config = dict(
    num_hidden_layers=10,
    hidden_size=256,
    num_attention_heads=4,
    num_key_value_heads=4,
    head_dim=64,
    intermediate_size=1024,
    vocab_size=1024,
    hidden_act='gelu',
    norm='layernorm',
    norm_place='pre',
    norm_eps=1e-05,
    positions='learned',
    qk_norm=False,
    attn_scale=0.125,
    bias='none',
    tie_word_embeddings=True,
    parallel_block=False,
    init='trunc',
    init_std_qkv=0.0312,
    init_std_o=0.007,
    init_std_up=0.0312,
    init_std_down=0.007,
    optimizer='muon_variant',
    learning_rate=0.00728,
    lr_mult_o=1.42,
    beta1=0.9,
    lr_head=0.00724,
    max_grad_norm=2.0,
    warmup_steps=200,
    schedule='wsd',
    decay_fraction=1.0,
    decay_shape='linear',
    final_lr_fraction=0.02,
    batch_tokens=16384,
    max_seq_len=1024,
    doc_mask=True,
    train_tokens=137600000,
    max_steps=8399,
    dataset='wikipedia_en',
)
MLP neurons of a small language model. Each row is named by its layer, matrix (up: input weights) and neuron, and shows model dimensions 48-111. Each number is 200 + 20 x the weight over its row's rms, rounded and kept within 0 to 999.
After each neuron's rows, "fires on" lists the tokens most often at its 100 highest values on Wikipedia text that the model never trained on; "fires after" lists the tokens most often just before its 100 highest values on Wikipedia text that the model never trained on.

L6.up946,191,222,211,208,191,238,188,212,222,207,205,209,194,167,201,211,168,188,182,178,191,243,193,179,222,236,213,170,181,204,202,207,214,197,207,209,201,174,203,205,194,187,201,190,218,190,218,191,216,200,165,201,203,250,187,243,238,181,207,185,226,199,204,187
fires on: "n", "t", "per", "pos", "o", "cont"
fires after: "ex", "p", "con", "pl", "Con"

L6.up349,235,208,214,181,191,269,227,202,199,233,181,208,215,203,197,196,196,180,180,197,188,225,190,215,187,207,195,145,202,188,235,207,209,201,186,174,218,194,186,180,165,165,187,171,177,206,192,209,173,198,227,222,188,202,221,218,214,180,201,190,189,187,167,198
fires on: "fer", "serv", "ot", "rit", "oc", "ati"
fires after: "re", "v", "ter", "ob", "om", "r"

L6.up874,208,202,169,194,206,161,198,170,211,237,188,188,175,245,180,192,205,194,190,194,218,203,182,195,196,218,217,181,173,220,210,197,203,194,206,195,179,215,189,222,206,190,175,208,208,220,174,186,200,207,189,199,178,202,184,188,218,184,231,220,228,177,174,178
fires on: "em", "h", "en", "u"
fires after: "t", "att", "oug", "ent", "tur"

L5.up780,207,180,214,201,210,174,212,200,170,203,218,201,126,187,172,218,194,190,189,182,181,218,223,193,251,185,176,219,195,193,189,249,200,231,170,224,202,189,185,174,245,206,197,199,172,223,241,175,174,197,210,213,205,195,204,197,238,162,217,192,218,184,206,169
fires on: "ro", "me", "/ ", "qu", "p", "ch"
fires after: "ac", " ", "E", "ic"

L6.up724,212,181,186,213,215,186,200,193,199,171,169,196,200,231,229,200,207,240,151,186,198,215,200,188,169,184,175,243,178,204,195,211,171,195,202,199,203,202,142,234,215,232,187,223,189,193,194,197,183,165,213,176,221,214,202,205,235,173,192,212,209,211,224,223
fires on: "b", "st", "ag", "is", "tic"
fires after: "ri", "r", "po", "al", "ar", "dr"

L3.up406,228,214,196,193,211,191,162,170,210,208,206,225,186,197,180,212,189,205,202,184,142,231,190,203,210,197,225,167,185,208,209,201,211,217,172,183,214,182,209,180,209,210,210,164,197,215,263,166,225,236,204,189,201,193,215,191,178,223,215,173,202,221,179,173
fires on: "\n\n", "\n", "C"
fires after: "|", "==", "===", "| "

L6.up572,195,210,213,222,195,208,197,190,201,179,222,206,200,219,176,209,206,173,226,211,215,214,226,247,193,207,212,221,182,188,201,187,204,213,213,199,196,181,165,206,199,164,231,240,208,231,218,196,237,221,177,201,193,191,182,204,200,211,159,216,202,174,224,203
fires on: "ac", "th", "ri", "c", "-"
fires after: "ar", "y", "wi", "k", "in ", "ty"

L5.up501,196,191,238,221,155,205,215,183,162,207,198,229,215,198,181,175,210,216,173,176,200,210,219,221,206,211,186,224,180,204,228,181,211,200,193,151,193,214,196,181,193,177,200,196,177,208,210,222,221,218,202,170,223,186,203,234,212,237,180,200,181,185,210,180
fires on: ".", "S", "4", "3", "7"
fires after: ".", "s", ")", "S", "U"

L5.up306,196,179,184,200,182,179,205,220,211,235,173,209,159,208,184,180,216,191,227,185,190,189,163,202,177,243,201,202,228,213,203,239,214,181,213,190,144,170,156,204,194,189,231,238,208,171,221,167,201,202,214,194,172,243,166,161,181,213,177,207,200,227,204,213
fires on: "em", "ul", "a ", "-", "or", "in"
fires after: "th", "Th", "2", "on ", "b", "ab"

L5.up789,216,195,170,193,204,198,195,186,209,184,220,215,193,161,203,218,218,190,191,210,210,223,201,194,217,227,202,195,240,220,176,212,231,208,191,197,196,201,200,202,159,170,150,181,185,213,180,195,193,197,190,217,197,195,208,197,196,189,191,198,210,214,204,247
fires on: "e", "is", "en", "st", "est"
fires after: "W", "sc", "ep", "Sc", "ri", "ev"

L3.up737,171,181,210,186,208,218,162,176,163,219,204,198,193,181,188,201,216,219,214,245,156,213,190,234,186,196,188,214,212,211,210,192,193,175,187,223,198,196,167,194,212,184,171,186,209,222,182,229,168,194,210,177,172,204,216,186,234,153,227,189,230,211,201,225
fires on: "- ", "\n\n", "ain", "^"
fires after: "\n"

L6.up153,196,189,198,199,209,215,211,194,214,175,206,201,219,178,222,220,216,185,174,219,154,193,168,187,249,175,204,212,220,190,209,178,186,173,196,199,198,209,229,207,187,201,229,206,175,195,176,213,232,156,219,160,200,193,188,211,205,149,172,200,190,181,176,186
fires on: "d", "ad", "in", "n", "am", "ar"
fires after: "re", "le", "we", "cre", "bur"

L5.up429,206,207,204,153,207,166,193,229,160,281,184,201,161,205,209,210,195,215,198,187,205,183,240,173,215,180,242,196,180,215,218,198,211,210,177,220,194,201,203,216,169,188,163,169,222,188,189,214,170,182,221,220,190,207,225,218,220,212,214,167,213,215,237,185
fires on: "il", "k", "st", "ild", "c", "ated "
fires after: "bu", "loc", "oc", "New "

L3.up610,176,204,210,206,192,192,224,212,200,256,176,159,224,142,201,198,200,217,173,221,192,188,221,169,234,210,216,212,216,199,188,195,250,218,226,181,197,209,210,157,167,197,188,182,213,208,223,223,184,209,202,210,225,193,201,220,207,199,203,211,207,198,164,195
fires on: ". ", "\n\n", "- ", "= ", "that "
fires after: ".", "\n", "S", "\n\n", "1", "| "

L6.up776,188,189,202,204,215,207,175,181,212,197,161,185,204,193,176,203,153,216,212,189,204,233,164,193,195,195,207,204,207,194,195,201,196,193,175,179,161,179,168,216,214,187,208,206,196,194,200,182,198,183,214,203,207,188,184,251,166,220,192,215,201,212,185,215
fires on: "l ", "e", "l", "st", "is", "e "
fires after: "ti", "dec", "fir", "id"

L5.up178,173,211,226,211,200,187,185,183,184,217,218,215,222,202,180,197,199,171,230,231,169,207,194,212,195,154,203,198,192,168,209,205,196,209,209,160,185,208,201,220,211,190,213,202,197,199,211,201,216,199,208,212,208,173,224,212,188,185,176,192,212,199,213,227
fires on: "f", "ef", "af", "if"
fires after: "di", "a ", "al ", "L", "Sh", "wi"

L5.up38,221,203,231,195,203,171,207,198,178,194,153,185,176,236,182,221,198,225,200,180,210,201,203,179,205,189,205,162,213,151,196,141,214,248,171,198,210,179,192,206,206,204,222,206,173,213,199,187,240,188,192,199,189,238,192,210,205,213,186,217,190,233,147,195
fires on: "ent", "ir", "0 ", "ing ", "ation", "tion"
fires after: "C", ".", "r", "| ", "loc"

L5.up927,197,181,178,206,207,216,219,176,198,228,173,199,177,173,205,198,198,185,196,189,186,185,194,171,181,204,172,226,215,208,224,213,208,248,198,210,196,184,187,224,218,175,228,222,220,194,210,247,246,219,171,237,189,199,205,211,173,224,196,182,213,200,218,198
fires on: "end", "if", "ac", "os", "tur"
fires after: "ep", "ac", "p", "ap", "comp"

L6.up45,203,252,220,188,188,239,182,246,179,199,206,208,178,198,195,218,224,187,204,169,182,191,241,204,177,207,212,171,209,205,177,184,202,215,214,178,193,189,207,194,177,214,209,214,212,195,176,200,193,211,202,219,199,211,192,184,208,199,212,234,190,190,186,189
fires on: "ed", "rec", "e", "in"
fires after: "om", "t", "was ", "s", "and ", "ce"

L6.up796,225,220,206,191,184,179,231,191,228,212,198,189,210,187,210,185,213,204,222,181,187,216,199,227,172,221,183,183,204,209,171,169,206,180,227,213,151,183,204,205,194,203,206,190,183,208,210,206,233,213,167,188,193,203,196,222,204,209,162,210,199,203,202,218
fires on: "-", "ad", "ri", "er", "–", "cri"
fires after: "qu", "st", "und", "f", "sc", "igh"

L3.up1016,174,199,210,207,192,198,219,222,208,208,169,185,186,163,184,207,200,199,186,167,204,212,185,210,185,229,182,181,186,207,172,182,199,198,214,199,203,185,217,181,177,218,232,241,175,194,261,196,194,220,183,178,221,199,211,203,203,196,189,171,194,224,175,217
fires on: "= ", "===", "==", "=", "\n\n", "- "
fires after: "\n\n", "==", "\n"

L6.up826,207,203,195,187,180,200,173,194,231,202,205,212,176,162,207,185,213,196,160,242,191,211,197,173,206,210,219,175,184,172,237,227,249,176,173,218,195,226,216,183,194,198,187,206,176,181,195,179,185,208,179,198,192,181,201,197,219,216,168,231,215,199,220,221
fires on: "n", "f", "tr", "ned ", "r"
fires after: "con", "Joh", "sig", "di", "ser", "ch"

L5.up347,188,204,206,188,180,174,194,196,176,235,156,175,221,193,210,171,199,178,203,207,212,167,202,211,186,189,228,205,195,234,203,215,203,161,190,184,212,210,213,195,202,182,191,200,221,179,183,218,187,218,201,182,184,180,228,166,215,210,230,202,212,201,209,205
fires on: "ing ", "ed ", "e ", "im", "arg"
fires after: "ov", "iv", "t", "st", "T", "vid"

L6.up889,207,209,195,207,233,216,190,194,172,222,209,201,212,171,192,168,199,208,152,196,213,202,199,181,212,199,194,174,238,225,212,225,173,205,227,236,195,184,198,186,186,195,228,195,185,146,168,177,200,201,149,206,211,198,203,176,193,200,176,221,199,198,207,189
fires on: "i", "er ", "g", "al ", "ence ", "v"
fires after: "er", "res", "fer", "fil", "fic", "f"

L3.up599,212,184,211,204,201,251,194,210,177,231,201,220,220,178,201,198,166,226,181,187,225,219,201,174,197,215,200,198,249,201,162,195,215,227,199,212,220,207,227,225,181,169,190,218,211,168,192,194,183,212,184,196,165,196,195,206,212,186,186,188,213,198,169,189
fires on: "s", "ens", "was ", "ly ", "ty "
fires after: "the ", "0", "ation ", "eb", "c", "ear"

L6.up837,220,198,200,198,199,178,223,205,182,205,199,171,219,184,185,198,212,230,208,212,213,210,212,184,213,188,183,176,214,204,206,227,198,178,203,229,170,186,201,225,179,176,210,222,170,183,202,206,203,150,175,225,193,196,181,202,206,193,210,219,216,218,198,192
fires on: "u", "on", "form", "ur", "ing ", "an "
fires after: "at", "in", "ad", "av", "was "

L6.up404,204,186,185,201,166,211,204,234,196,184,181,186,180,222,212,207,189,180,207,200,204,175,185,211,188,195,201,192,202,204,208,208,217,196,171,219,197,210,194,203,244,207,220,191,180,226,254,191,259,180,216,180,207,216,194,186,193,194,174,168,191,174,166,198
fires on: "h", "aj", "a", "es", "and", "mon"
fires after: "m", "the ", "b", "R", "s "

L6.up992,238,187,240,158,186,185,205,217,158,192,206,187,223,186,175,195,213,193,214,221,163,222,199,200,189,187,239,222,228,162,217,197,198,235,191,202,197,198,203,216,187,178,202,208,230,198,222,215,223,207,193,194,223,211,207,196,200,210,227,190,212,183,196,217
fires on: "m", "d", "of ", "s", "pos", "| "
fires after: "ri", "ag", "al ", "di", "our"

L3.up961,192,167,212,166,190,203,192,183,212,231,244,207,202,224,215,199,196,205,214,174,194,209,173,192,204,197,173,169,221,184,181,207,183,182,174,193,202,209,167,212,202,191,209,206,200,201,204,189,210,210,230,248,206,207,195,172,202,153,197,196,211,188,170,223
fires on: "P", "p"
fires after: "the ", "| ", "The ", "a ", "in ", "s "

L5.up10,220,202,225,176,205,192,203,190,204,202,194,185,192,192,217,194,186,197,210,219,204,190,199,232,206,213,224,212,207,224,212,218,211,189,178,198,213,193,228,201,186,244,177,207,232,207,208,205,214,201,185,197,203,229,192,191,215,236,186,184,222,206,174,186
fires on: "all", "i", "ally ", ":", "loc", "ed "
fires after: "c", "spec", "rec", "iv", "fic"

L6.up604,220,196,218,214,180,186,204,168,203,239,201,198,194,226,244,201,231,188,213,182,199,181,174,158,220,204,220,221,176,189,234,197,196,230,208,223,182,193,210,185,205,190,176,184,208,205,230,184,193,201,226,213,166,253,236,192,173,204,210,207,233,219,208,162
fires on: "ol", "em", "an ", "aj", "ay "
fires after: "c", "m", "r", "t", "g", "a"

L6.up813,186,215,217,228,194,182,218,210,174,202,185,237,194,208,211,179,201,204,210,169,183,205,225,185,204,191,206,198,222,239,227,173,209,164,202,186,173,172,188,187,192,191,172,173,183,197,201,214,203,203,220,233,201,244,171,211,212,204,201,157,169,201,150,207
fires on: "ol", "al ", "op", "el", "ak", "ul"
fires after: "m", "od", "ot", "t", "r"

L5.up436,207,180,182,205,213,198,192,208,203,206,203,225,198,188,240,159,219,192,206,183,202,195,207,189,179,170,166,181,181,183,212,180,236,217,194,214,211,185,211,184,222,193,173,197,201,188,193,201,197,168,217,180,194,189,188,179,211,208,196,180,196,215,202,198
fires on: "is", "il", "eb", "ings ", "et", "est"
fires after: "W", "e", "o", "ra", "ev", "ild"

L6.up629,187,211,229,237,156,191,212,193,191,196,202,207,186,215,207,217,183,207,215,216,180,223,180,201,187,210,205,212,189,215,167,213,236,227,162,231,196,182,195,195,212,171,181,200,187,213,186,215,221,161,203,201,251,168,216,209,185,170,182,210,205,204,198,175
fires on: "fer", "ti", "g", "ag", "or", "er"
fires after: "re", "el", "at", "Ge", "B", "R"

L3.up716,176,193,198,214,181,202,234,238,205,208,187,218,247,201,187,211,206,198,212,195,198,203,216,185,210,216,203,208,179,190,205,220,206,188,195,226,197,229,218,213,187,181,202,232,189,195,189,194,169,208,211,216,175,212,214,218,229,204,220,217,212,197,189,199
fires on: "He ", "The ", "have "
fires after: ". ", "\"", "\n\n", "| "

L5.up711,214,230,227,184,208,163,211,198,189,192,171,200,204,185,229,174,212,188,199,204,149,206,241,211,205,195,194,178,151,221,210,189,198,206,174,152,199,210,191,197,218,206,205,253,183,198,208,206,189,192,186,213,232,227,167,219,195,201,200,184,269,194,218,202
fires on: "in", "ad", "st", "7"
fires after: "po", "Can", "l", "Au", "cont", "co"

L6.up50,215,182,223,207,160,241,215,213,189,192,216,190,199,232,203,230,197,220,234,171,155,190,217,209,202,195,208,213,212,194,195,186,196,188,221,226,190,221,169,227,253,178,201,220,193,194,218,194,207,209,185,183,183,200,196,187,181,183,181,190,229,204,225,231
fires on: "it", "is", "ic", "ul", "t", "ed"
fires after: "L", "v", "r", "m", "M"

L3.up676,213,224,210,182,176,193,176,200,198,197,237,179,209,207,228,197,204,227,201,189,192,212,219,224,201,184,192,191,186,179,204,167,212,200,233,178,196,185,172,224,197,171,186,194,194,197,206,203,202,214,218,175,208,198,248,182,188,212,183,188,186,177,209,201
fires on: "3", "ber", "per"
fires after: "| ", "i", "."

L5.up457,211,209,235,211,211,173,192,206,213,213,196,240,181,205,219,175,194,190,198,181,194,206,199,173,184,198,215,246,216,202,167,206,217,222,185,169,204,188,193,173,189,218,221,191,176,181,212,216,248,221,188,182,197,220,213,199,206,243,187,212,207,197,190,204
fires on: "R"
fires after: "| ", "- ", "R", "==", "\""

L5.up110,192,209,181,202,191,191,213,202,194,181,221,214,201,205,197,139,212,227,167,191,207,186,167,187,200,207,196,262,226,223,192,229,203,236,198,207,200,191,222,192,175,199,213,170,206,180,182,201,216,199,209,203,211,224,227,197,220,194,230,155,148,223,212,215
fires on: "00 ", "c", "al", "_", "oun"
fires after: ".", "ac", "ip", "P", "am", ":"

L5.up34,173,199,172,221,169,223,207,192,206,203,225,232,216,192,171,218,207,161,158,209,201,209,222,197,223,193,206,207,234,220,217,190,197,207,188,197,156,198,203,194,196,209,198,221,173,210,220,174,191,183,198,159,201,231,142,210,177,184,198,163,203,219,197,220
fires on: "o", "r", "re", "ad", "en", "com"
fires after: "sc", "g", "gr", "ag", "pl", "re"

L5.up326,197,197,202,187,203,218,203,203,203,188,193,182,221,217,226,173,215,221,205,158,205,215,209,177,234,195,207,200,148,213,198,206,190,224,218,209,217,228,171,196,225,204,216,167,170,194,187,196,180,180,218,173,194,177,246,234,168,215,168,218,223,212,211,214
fires on: "d", "l", "m", "h", "p", "k"
fires after: "I", "U", "E", "e"

L6.up281,224,201,239,194,174,209,188,210,170,208,221,212,174,221,184,206,192,219,205,182,199,201,215,199,200,210,166,218,215,245,184,206,228,242,185,185,217,210,207,166,179,187,176,213,212,234,229,189,221,180,216,206,225,198,188,223,182,205,221,208,182,212,211,200
fires on: "or", "al", "er", "s ", "ir ", "v"
fires after: "A", "re", "op", "B", "a", ", "

L3.up1009,217,205,191,191,203,224,190,171,191,211,187,222,244,217,149,171,233,159,217,140,183,174,166,175,209,215,168,194,154,225,183,162,188,198,202,215,164,191,205,228,201,169,218,190,183,225,219,216,172,204,179,203,201,234,200,217,197,200,206,229,174,177,192,229
fires on: "rit", "iz", "eg", "Rep", "Ge", "tis"
fires after: "w", "ter", "an", "al", "il"

L6.up518,221,218,233,207,224,184,201,197,189,188,189,186,206,216,224,185,199,186,204,223,171,212,172,178,180,173,207,186,210,179,210,205,184,184,180,185,186,207,185,194,207,197,219,226,234,182,177,198,190,226,243,145,188,221,188,191,203,172,155,184,199,202,224,188
fires on: "m", "tion", "sid", "st"
fires after: "ri", "li", "re", "r", "e", "rec"

L5.up440,170,191,184,198,229,205,230,207,210,207,208,181,194,214,189,220,176,225,195,195,219,222,201,208,227,212,225,196,202,231,214,197,201,182,220,183,208,203,213,194,171,153,181,195,221,219,229,182,236,161,196,206,205,207,208,184,209,187,199,193,201,197,186,191
fires on: "u", "h", "r", "en", "5", "ic"
fires after: "st", "Ch", "W", ".", "St"

L5.up263,168,206,197,242,182,187,187,228,196,194,221,222,200,179,227,215,180,204,192,174,223,216,205,181,177,169,216,216,219,219,232,159,220,204,219,193,200,186,221,175,199,191,239,193,190,170,235,216,207,200,227,182,172,222,196,196,186,183,242,180,216,211,199,212
fires on: "urr", "ag", "am", "en", "r", "op"
fires after: "c", "C", "sc", "sp", "fl", "re"

L5.up767,184,180,209,227,178,245,190,181,172,180,213,225,162,203,217,206,229,188,195,178,204,181,226,186,195,216,231,225,226,196,209,186,223,206,215,196,208,244,207,226,197,189,185,146,221,204,253,191,190,213,174,172,204,166,200,209,154,189,228,215,230,201,162,191
fires on: "m", "re", "as ", "om", "ev", "l"
fires after: "E", "was ", "pr", "ed ", "is "

L6.up938,208,202,237,208,171,207,169,233,178,176,172,228,173,236,186,196,190,164,198,195,187,205,166,216,236,153,198,199,190,179,227,187,166,204,220,213,196,223,229,203,221,226,206,201,207,197,195,231,253,189,192,217,192,148,183,222,204,207,172,205,212,187,239,154
fires on: "at", "el", "t", "ed", "e", "n"
fires after: "fe", "f", "ear", "bo", "e", "of"

L6.up616,206,213,219,211,217,158,194,208,192,203,224,211,161,208,186,199,213,204,212,226,212,192,210,171,193,192,200,154,194,176,192,182,237,224,218,170,211,241,174,182,207,207,177,186,200,212,218,192,214,256,168,177,187,246,163,216,209,179,222,214,206,222,200,194
fires on: "n", "p", "le", "l", "t", "it"
fires after: "ap", "p", "t", "op"

L6.up739,207,213,192,200,221,212,211,233,191,202,203,189,203,239,194,218,186,192,208,198,206,221,203,231,215,201,198,231,203,195,186,168,146,240,199,171,203,205,226,226,217,186,192,221,202,189,189,222,205,214,215,190,190,221,185,169,205,194,233,196,219,224,189,221
fires on: "{", "s", "s ", "of ", "az", "t"
fires after: "^", "or", "our", "al", "ag", "ot"

L3.up410,189,188,230,223,236,229,209,207,174,230,207,231,217,206,236,210,216,174,228,186,196,178,204,157,187,169,206,183,197,199,187,219,230,180,235,177,178,192,204,219,188,193,227,191,169,226,219,182,188,165,195,198,210,179,214,176,180,208,185,207,219,182,168,183
fires on: "of", "if", "inc", "f"
fires after: "pr", "Pr", "L", "spec", "-"

L6.up122,217,188,226,177,196,247,213,190,185,267,220,192,231,217,232,195,180,222,162,191,195,209,183,212,192,201,211,209,198,231,194,201,204,222,195,171,207,167,200,183,202,207,169,193,212,183,195,187,216,153,208,166,217,198,203,230,193,199,211,196,182,174,197,191
fires on: "pl", "aph", "d", "ph"
fires after: "gr", "id", "i", "ou", "ti", "os"

L6.up483,212,231,213,204,204,198,196,193,202,214,179,206,179,204,192,176,217,183,200,196,213,207,175,195,195,238,201,210,182,189,198,193,171,194,181,233,188,194,216,210,181,194,206,195,223,189,227,219,187,217,222,217,188,193,207,198,220,211,197,183,167,218,243,196
fires on: "th", "u", "r", "n", "i", "ate "
fires after: "wi", "ad", "um", "c", "ti", "m"

L6.up435,216,187,220,186,207,237,205,199,213,196,219,189,193,198,239,175,220,207,194,192,226,190,204,154,163,183,219,179,191,202,177,192,212,172,191,187,247,167,178,180,228,220,193,189,224,191,167,189,201,198,211,198,214,214,205,197,185,227,194,211,200,208,234,152
fires on: "or", "en", "ing ", "C", "ed", "n"
fires after: "n", "z", "- ", "ne", "ob", "op"

L6.up59,198,234,226,163,243,208,215,173,200,185,254,186,213,165,172,208,222,181,202,250,192,225,169,212,215,190,197,192,217,195,181,189,183,211,204,180,192,214,187,184,221,170,225,177,207,180,181,201,172,177,193,213,196,185,194,217,172,223,201,192,201,243,206,182
fires on: "l ", ", ", "e ", "y ", "ch ", "st"
fires after: "ever", "ti", "ul", "B", "ea", "n"

L6.up817,181,197,167,204,194,207,182,217,211,189,246,219,225,213,188,197,203,216,190,179,220,182,215,166,244,189,220,162,209,219,183,200,200,191,204,205,189,166,187,221,167,202,221,197,178,191,193,212,197,177,163,264,218,215,184,187,222,199,164,212,176,197,207,166
fires on: "m", "is", "e", "ce", "i"
fires after: "om", "um", "uc", "ov", "per", "pr"

L6.up881,201,203,190,146,201,195,235,196,187,231,207,219,204,243,208,178,197,231,198,205,195,215,202,200,192,219,212,169,205,216,187,224,169,221,205,185,219,231,208,222,181,173,187,214,225,190,225,228,183,195,187,208,187,190,233,219,183,198,187,191,204,194,170,181
fires on: "et", "al", "m", "p"
fires after: "p", "om", "m", "op", "ag", "im"

L3.up715,236,200,200,190,184,180,188,172,183,221,192,192,188,230,192,205,177,184,178,176,213,225,205,189,204,204,213,152,203,183,177,186,190,224,193,171,185,213,195,199,204,172,213,188,187,225,215,196,204,161,199,215,216,238,174,181,215,190,169,230,230,186,179,172
fires on: "U", "United ", "["
fires after: "the ", "| ", ". ", "\n\n", "(", "a "

L6.up378,180,208,273,164,209,250,211,186,217,242,233,197,205,200,214,190,188,249,206,202,162,164,215,224,164,186,198,217,215,211,195,205,196,209,216,173,184,200,195,201,189,186,235,201,224,176,203,195,187,191,221,220,187,199,221,228,211,213,197,215,226,237,199,179
fires on: "i", "wh", "er", "al", "an ", "re"
fires after: "P", "V", "S", ", ", ". "

L6.up568,200,216,209,190,169,210,200,234,194,216,223,179,217,229,231,212,182,215,196,182,223,244,216,187,200,186,233,215,202,198,188,214,195,205,205,179,184,192,191,226,223,210,154,171,158,197,221,229,205,177,190,220,166,192,182,197,190,193,211,215,186,170,150,198
fires on: "y", "o", "ed", "ack ", "ust "
fires after: "j", "m", "a ", "ri", "ro"

L5.up833,200,199,199,192,196,204,173,230,185,205,255,208,201,198,250,173,219,248,214,214,191,173,187,214,168,195,214,182,172,218,195,191,200,235,196,224,206,192,188,219,200,215,175,204,230,190,210,184,197,204,195,155,208,223,184,238,215,186,152,216,217,209,202,166
fires on: "th", "o", "em", "y", "et ", "en"
fires after: "i", "G", "Ge", "Z", "z"

L5.up467,184,202,204,199,191,215,185,211,183,235,234,211,192,199,185,183,184,210,232,188,185,192,215,196,208,196,240,185,220,228,184,192,237,203,185,190,209,179,186,200,204,167,212,192,220,196,177,233,194,192,203,232,227,163,210,229,203,212,174,183,238,147,226,193
fires on: "| ", "i", "si", "al"
fires after: "\n\n", "e", "po", "le ", ". "

L5.up742,205,208,228,216,209,203,229,175,215,200,189,214,202,191,189,209,167,198,171,177,194,200,186,206,217,195,214,190,187,230,211,180,186,188,181,168,225,199,221,214,202,220,188,206,166,198,233,207,208,206,185,215,177,207,189,190,212,214,224,194,205,192,198,208
fires on: "at", "ed", "us", "r", "res", "ound"
fires after: "f", "C", "F", "c", "B", "ab"